From a checkpoint of a small transformer trained on Wikipedia: LayerNorm before each block, learned positions.
MLP neurons of a small language model. Each row is named by its layer, matrix (gate and up: input weights; down: output weights) and neuron, and shows model dimensions 0-191. Each number is 128 + 32 x the weight over its row's rms, rounded and kept within 0 to 255. Numbers have three digits each. A neuron's up and down rows have the sign that makes its largest values positive.
After each neuron's rows, "fires after" lists the tokens most often just before its 100 highest values on Wikipedia text that the model never trained on.

L4.gate77:146150136191152072089124107106141147072095063114153086145072116095126128108150133089131101124188113057124144113165137143133119174135134145117133221146131087161126132166096153132129129190146092087110147144119082137077113145145124116150158073111162138132123098174167141106099097134120136110119103125089064119121143131065150099047182128144132122165112114097111155170085113094175184163110138157163136133133150123110156109139124130118135163130126108110073152084077095138150088138107148115183091117060164173118170080072089134103045128130187157062118094184173178132119141179122147149
L4.up77:138172149135154095114135082051195105141134135089117134171108132094138113122120183146146113169139131150139130131112129066106141204146136149142119128173112147157098097125127090168142137109118122154079141098159113194068098163094119078128128107152134131131137035145202157132129118168167110136124121160115151148143129206096068177078138151109184086132130093133083132168133114061130096133094145101146160110157105118082178115106193113151143126123119098147048196116125112132203100107124162172185090115084186123087152115125102148112136096163116181094118077122074080132156080091138182131
L4.down77:118156092115150141138077156167127101184083150122094056091155116138091121073109123137166024123060161072130144100070052143128185145101095145122114182137156150128116140090099121129120153165145140063153154171134082183113105110090126156134103155113156137134170138114112111139137087168140150135162135154198124143145085116097149067146192128090100133093157154133144068160124098092141111124201187164065115136135103157120108091122128155144168062156116120112151091178135126090185095118172112086125128152116102158159136106122095081162117188204087127047141165113089136124152145145153110188
fires after: " p", "st", " comm", " exp", " Comm", "P"

L3.gate433:163136173076060143084126152192110145092094141140176137095082168101120142151127099086117128085092134092159097052202117148128113190081125161093143152114148168105125149168164166105056146178100128152142131117163140090124188164130072189130148098155140106113122122159132162102153169108129081113168103177149137146138149101188131154068164185165112105160159032100092149124087191115116126120122117134094099127144155171143125129108139070102101102104153059036100124141064119116129134141107141169136058102186159134161108130129137145132132095108153135118095157109140131153139090164166126117
L3.up433:069131128158136142095158143115127140180096113096124097138099152104133178124091136210204135100150107097109088123129087076141138107069143077158161139107141154105124125122107118129149156145091192115119080099113079209085129063110153120161114088077100165129136099162175128098075169089140141167123140102157149125157111111178109095093165111120119131109093111135119152150161167092101102175157116104163129110118134181193112156136094155193129117089145079158145112081148133131162164139116019140167024116092145093122226130113111148135151137121102156144113136104138071153175126127087156111
L3.down433:042146139104070093099134131077111118120188149172127065121188145168096133148111120099127107143108092107153109064145150182100142121188107095148158126205137078148164093108164135165074116097100170115109124180110130130149164117135126101142074179122139109110145136152118115126106207121146127102077124187156121110122133097150159133109193167114111154137124147137114134111146102154125110137123108115149175151162107150122182168125148130109106162073128157123130109107077127075147121234156145147107176172163087115147071159103073179144094141094091138079099166131093161149122127050154155142
fires after: " the", " p", " an", " F", "P", " a"

L2.gate784:120165133045118083158119121123159122136082144122104125148109152113129050124170115116096179167122171129167134110163141185097171127156135145096107121128105119114097118096157152146170118128177135146152163103192110090126062091155094125186133180129020140131125145105152094118136085174137129086151134121096041137121165115033167105135109144119127070094135116147139093102159150150119114090155147153170101089118130114095132170110089108091081089130119146076141101139140131142125162125111115131085168106174175120119087148149099154065115109101111115203135127095105181137095137177132141206
L2.up784:128115131159132114162197088116149087116131045162149129141134159142196103154134148111088142102123129066191108129166119137145106124134212095116125082162110125114096119107074057129106138121126086131138096120145180167147147088094144114107059106163162147124141120115155068150174132139160139094086159122136116128187086108110134155150169132142130142118108126129091130129130165130188084109084082036136168151064094122119147138111097138085105079111164160144135159073189126112093104209105191123080174110128137164109105129128162109084120169139132139107065159144134175141152196155165121125
L2.down784:136113150138090113137070053112169198134134160143164130151167159080132165164066107164103182121096189135090091181135119126075106073106097104162134120142089134118195166070120127136132133148109115169134111137092129187099086118094127117138126112178157121126148131123162098152092111131152131112078095152154163110066128147145146124163168056066136089147156175170108096169104111122138118164095092115092108121137152089125175077131078080143121169101138113130103143089124133107141109152152072088083131167129131130056111165142195142111120072142099168203133168140177125137169081159163139124
fires after: " |", "\n", "^{", "er"

L3.gate254:104200119085157152114145142117102132110136096091137140133074154195207158064112126110094063069117126128154153207134114154096127145092146104133116102166086121125146108102139177109152171139122178078091145156145111120172136098128109138161166160136081113159134091111166122149102193113125176117083137099127088156078115097124124122122133141121100134107136120131090164068097159069085182041150128085191109115163124122151117148179136125150110145122052079151165110120097217171121148145175122138127150100100164173112129117105212073125170109129148104074187106089126090124152134081152177110
L3.up254:102167138122100172207130120126085140134135161002133106080134131157118083110136113092116111102143096125073134181101064116092115120194109123161127116195142123135124114090144115074119150153142174039053093132129166073129115109111188152124112096133170147115137115119133124104172105123159145091126077112123121145141101190149175121150166117096128162142158132137118173099060107083065131116142106119127128148178095114137088161157131130187117094144132145140173085132133166146183125127200171141074142114176154100152126111115160099116150126121089120174172081090075156127093210120158159149
L3.down254:109148167169091139126129157066135168118173115141164169170113119101099165132149120096119158112154127117119154142139141103128169058132194107174154134132129077144154097100164123162169142103097124143140144104112134100086097118105078184167077146088149113171142148115132213159199095143054177093144160126120148083183164119130081140126081141132126149171105114166101112116165139113122111155151094130140091135062169110168124076110133123083118123102148140159169144148118055139148087151136136167154142095114094139086082116181117087101096212180102064197121161180116138114082136124127096105
fires after: " H", " h", " T", " t", "on", "or"

L6.gate216:081125237116124111134192109085069118161127163118108140171206189115115155113127159127175087079107132153104137158062157103185150193111107087130123118144124092093174082159098119090152113160179129168129160131117184117135052125128076115175162110144117023175182110148149144115138131107144085108145124122141119178133148139132165112129114117080071163100100117159157135085123098160112092190110156124067114097127101162128156136142128138111126112097167131159110145150094102157115139123096154160122092117099121154153155127098136144068156075104142172079141106145135124151111156135116114100
L6.up216:090106124150103101090122122150093097076125108137136177141116165174097139156179116099145091123145065136151141106095167111100140103160151109093048146091115195121146152156126115078157193163131103114177147125072163085102116138109139119187115136150141119176066105115165088089109137121095210091156110125145092142143179134101159078131096126183082077120134109163134135122126051128175132122096085119186157095100155140163147111137081131190133101128131092143147079120059151097137082168153166137134135193119115143130111118164103113185190165114179099091110136209163171188123142127138125123
L6.down216:156135169104177182153121164095111141123125112196151109179126085127099153095182099109118163162154135079101114119092117135200121099122114164115150120131104175179078120140141117142133158098190170107119081132133120143140141065155095116115115095132180104131116162047111183151103117091072119137153133136087137159084118136143173127166159135101149109124143119049118109110172148122097110107184129096124147170123163104152132138137110148143087165144136164133084167094148122158118153079145105063127151096102148128126155142097162087168069154124003169115059104133112137104069087135173150114
fires after: " ", " S", " N", " D"

L6.gate242:165155090081173094112161105108111178134112078151114106108138118107140152144134162105130087124109078083164150166157089104106175140157122142162107088157094088126048072188086139143148107127137146169135107127175092095096118139132119116154141185140124108140087094120118159224178186183119125067065137102148043150101132146109155084184145159148111062079112169173146148106087175126166127108099105133104110188178123140083093111182146111088108122098075133089169169172152144110138175092154134165110105091085101119105133143089158172122157111137155178123140129064167150149147124093145152161
L6.up242:075158138151131115155143172165139096136119118124149096154122124122172159070067095119067144119129100124150151165160192077083148106183143095135099098110109129128170116125093126098104085097136161144133156117189159121168171124154144170174097096157107102128076145178120097169093125163098138133162145130068139139095158129092178109129130112099124165137168087158132121193154131108123143117047093173053203136127065132133173113168109115199170147124074170129116093184122177093063151110149145130147131095128173143159123107090182156091121116085082111119138134122096098116161119178075196144
L6.down242:123136087097138192038152112190142181183162081099138099116054130119132076101090139155167109091120123120153133152123121119186151159098146131090136163126153079172104155149141169127137199191139091134104135147102104122149072161104117107103142126149162064187074111142110170141131168137182136114096127116160083095208133128115155091117098191133127178092135144139124119094108152123139122051138112142136160165082089094135114120150120105122074202115097086111046153131172113122153149103139091177102044106136163154148125071157092146119148079150124113110091137096166148135137105101106102124
fires after: " t", " T", " Af", "o", "b"

L6.gate787:141085138115151153116123107156142137101144143091140109080118134139110152092106119136147100129178113186089149082097154135123119194122131100135182174159104111113135176083091131175086135104132124159176157127097141096111149135140109122088133159103103138157105099166185114137112085115119168117075176096126120097109061163107141122131139094143164128119133137118103125118111191050191143132134109199110143065120166135144113093063104104156145133092094158190081170208101143068105162126096186120154108073127102140059129113092110225162146117123143094164177167107108117186150116164196132122
L6.up787:162121108159137121139160156154138157155147109142129189087143099131123073201139162123094084133096189158090111062126086142171110156141014100064112068166130161136110109117134140215136106133139100103120114127173116087093092132136126116106181068117142121153118157169143155173163114116172134117196156090131117137145155106116149129112117179172145131116071081170201159112074146093118170128086071120158151091118062139115157106095126129082097167113127103124158124145092072127089141180135112169190128104127158097104160151101127108106099107186145144147153104150147114167118144139076082139
L6.down787:113187154144141141119127092106156161133119160131134099106134114085120126115165149083093111178115103115131112122095113095149106108117147204102082083096103138171103148136108150126138171115134149139101113162058098093085163149158176108203118107103120054115160131106116159148134122169115080160123120192153158183157102128135134119096167091144152128097137109140146166147129153033142131043176106134112183119154128094124178119133115109142099120062166061172100172103065085147106116133117113156130087136115144153179061113107150123116077120134189113126070145090192126119136137160105158132
fires after: " F", " le", " H", "r", "h", " e"

L5.gate477:128144088121135126127069172141150112112085128031158137081152094062151129106123169131052136144079148154093159153140130185146068112135088119127178223124130139148092164080139130180122153111163145112154153154153128118175141143121100053132119108161146154127098071126159093174115135152094135102128113136108093155157089155135153146121138127187100150145126123113107132113159155109175188112130057127101102095121159172129099086156128094147081118163114102076114140144120139096200120149146148142184171067150035173122123169071171179136075159137140070125156161157151127088160153134111123138
L5.up477:079100106111085119150125215140125142152143169101099130075137127071173121126117142137113119100078127138147142126160197124122133092119112071145170181154080127090127123115122107074165183169105151108122193151123130099125162116129123115140157106165122196139119143141162170113133182160129049134158132102129121103123156143108125101151074123159172128145152082093129136191122136138106191030131150130193107154127204126156160143104122146164130094126093150105127138165121112159118079125111163136131142095124102145041150160088156101135086119154127111158134141139108189081075160143069081091
L5.down477:137157130102180115147111057115167152121152091132157128182146108151075111178132165154130104136089129119109137150162049099172152171143142103148144157094102140180133154146134136155135135110151149116115094155137171098096120206151166163182122149116091111120137110117045114161094114147121086108158134164141115137176039149109144137166126128098151093098103147120113182111164158115136076161104123130090102154143129082167097037142102059117126156089103121165108159149112103134093093101116035096099075138075096117158072155119225173121107164166172129130149157128146117148142144072189152144
fires after: ".", " H", " .", "h", " head", "aw"

L11.gate721:132206192108131154147142115079151155127102099046162123162115152107121132138130138144092061109111138159077128123149133151132111089184146148083175129131085188126151120143071198072141140137083082091142126157135132140140195093148101096161126150171130112115178104165136087109134082150144090140136150126194088092142160096160145153088128159137134132204156156150162120171089086150151165096174163113130109074139087086099068183170184134062097117097132094117136114074140093113137135105067155133107124139131105104174097119160114152177140132089047180166139119119097144105131124120177134066
L11.up721:160142178156097170136104115117130092119160092144163120117135148155117189124168146144100126078151148180146126128101121131156125121120155111078096128101120118162145185144108077027143096160090113123140119100165130208075133142164098158151101124137158123173036113116108072126191143157073136085160127085165082198181129098120112129145136139149125162154171184134112123143173113100142088091148128103167106104134131177137152193174114165069173051076119095129157161093165136103097103162097127185110184113112129089135137150106138145128101112115124130111097161117168114094068082096150150147
L11.down721:165121088147117153103144167155146089189085150142145086126122144078128110141119143150067203127104123104105149131130124129135141188207133171117138118163117085095061081108128115135135183208101142109159152196091133100079107140093059137086096156127113122136159113151128164186116118119124204212110091128148160139094100079171115089078118128125133099113143089126131138157142112143150089115117129149128158206161075170108168072131153066127149148133135090102137106140146142087061116121103100155125151075131058091121162126084119180116196147107181095117154141148148039146131131143188114160
fires after: " |", " /", ":", "ing", "er"

L4.gate529:119146066136133108123122106199067073073149144160167099130110106152076188123116145108128107118127104115150140144130098131035090111191208121113120117151129079163116110207105147199111174157122142112149131078169159147132116139215124117140157119126098144095178087118210163134117152138117161140158152131074123125131187104138116147069138154064097163113141132103082114089078091088108162118105078121150178103183138176120091172125130107120145100105139127135073164169125069133165123134091135078080133111120200115108073162146130150134141134095141105117131115173099142157126126125121162126
L4.up529:179107103140106162080131125178123078133116113118157219139090090111125170093112110160153193051119099104142140155155182105221108111068165087158132178079112128109071145163123145161143153110131109175167131148108148132105172126145162056136137127090160051187120129104122169168112051135133108107132133113160151110109144155165123115139121132161129155134104129122093144163156092112116094146173126108102159069070127130087144116116101118192091138057150106166171113146168075124153088145159120123137107176097152097117124137076124099179112109155057118131098150089164102184152096152118138107
L4.down529:121129158103132090141132094139156155107128111111140098140120116133151142170109116127080137124135145100080117122183168155101150134094160153108145145164122131125105137189116204151045101058102123124165114118155120122150149164147067162096089082102082084113070130141092179091108179119160139080152171118132206086136131110109117171122076086118137103105159114149108127125092090132096139112168135145127188125175093165122098186114098136141137099137176154158159052163161121128148126044095122148130150149102117162137143123122125099125124136160169151151164091188111153134174098169187139110
fires after: " the", " M", " a", " A", " The", " pro"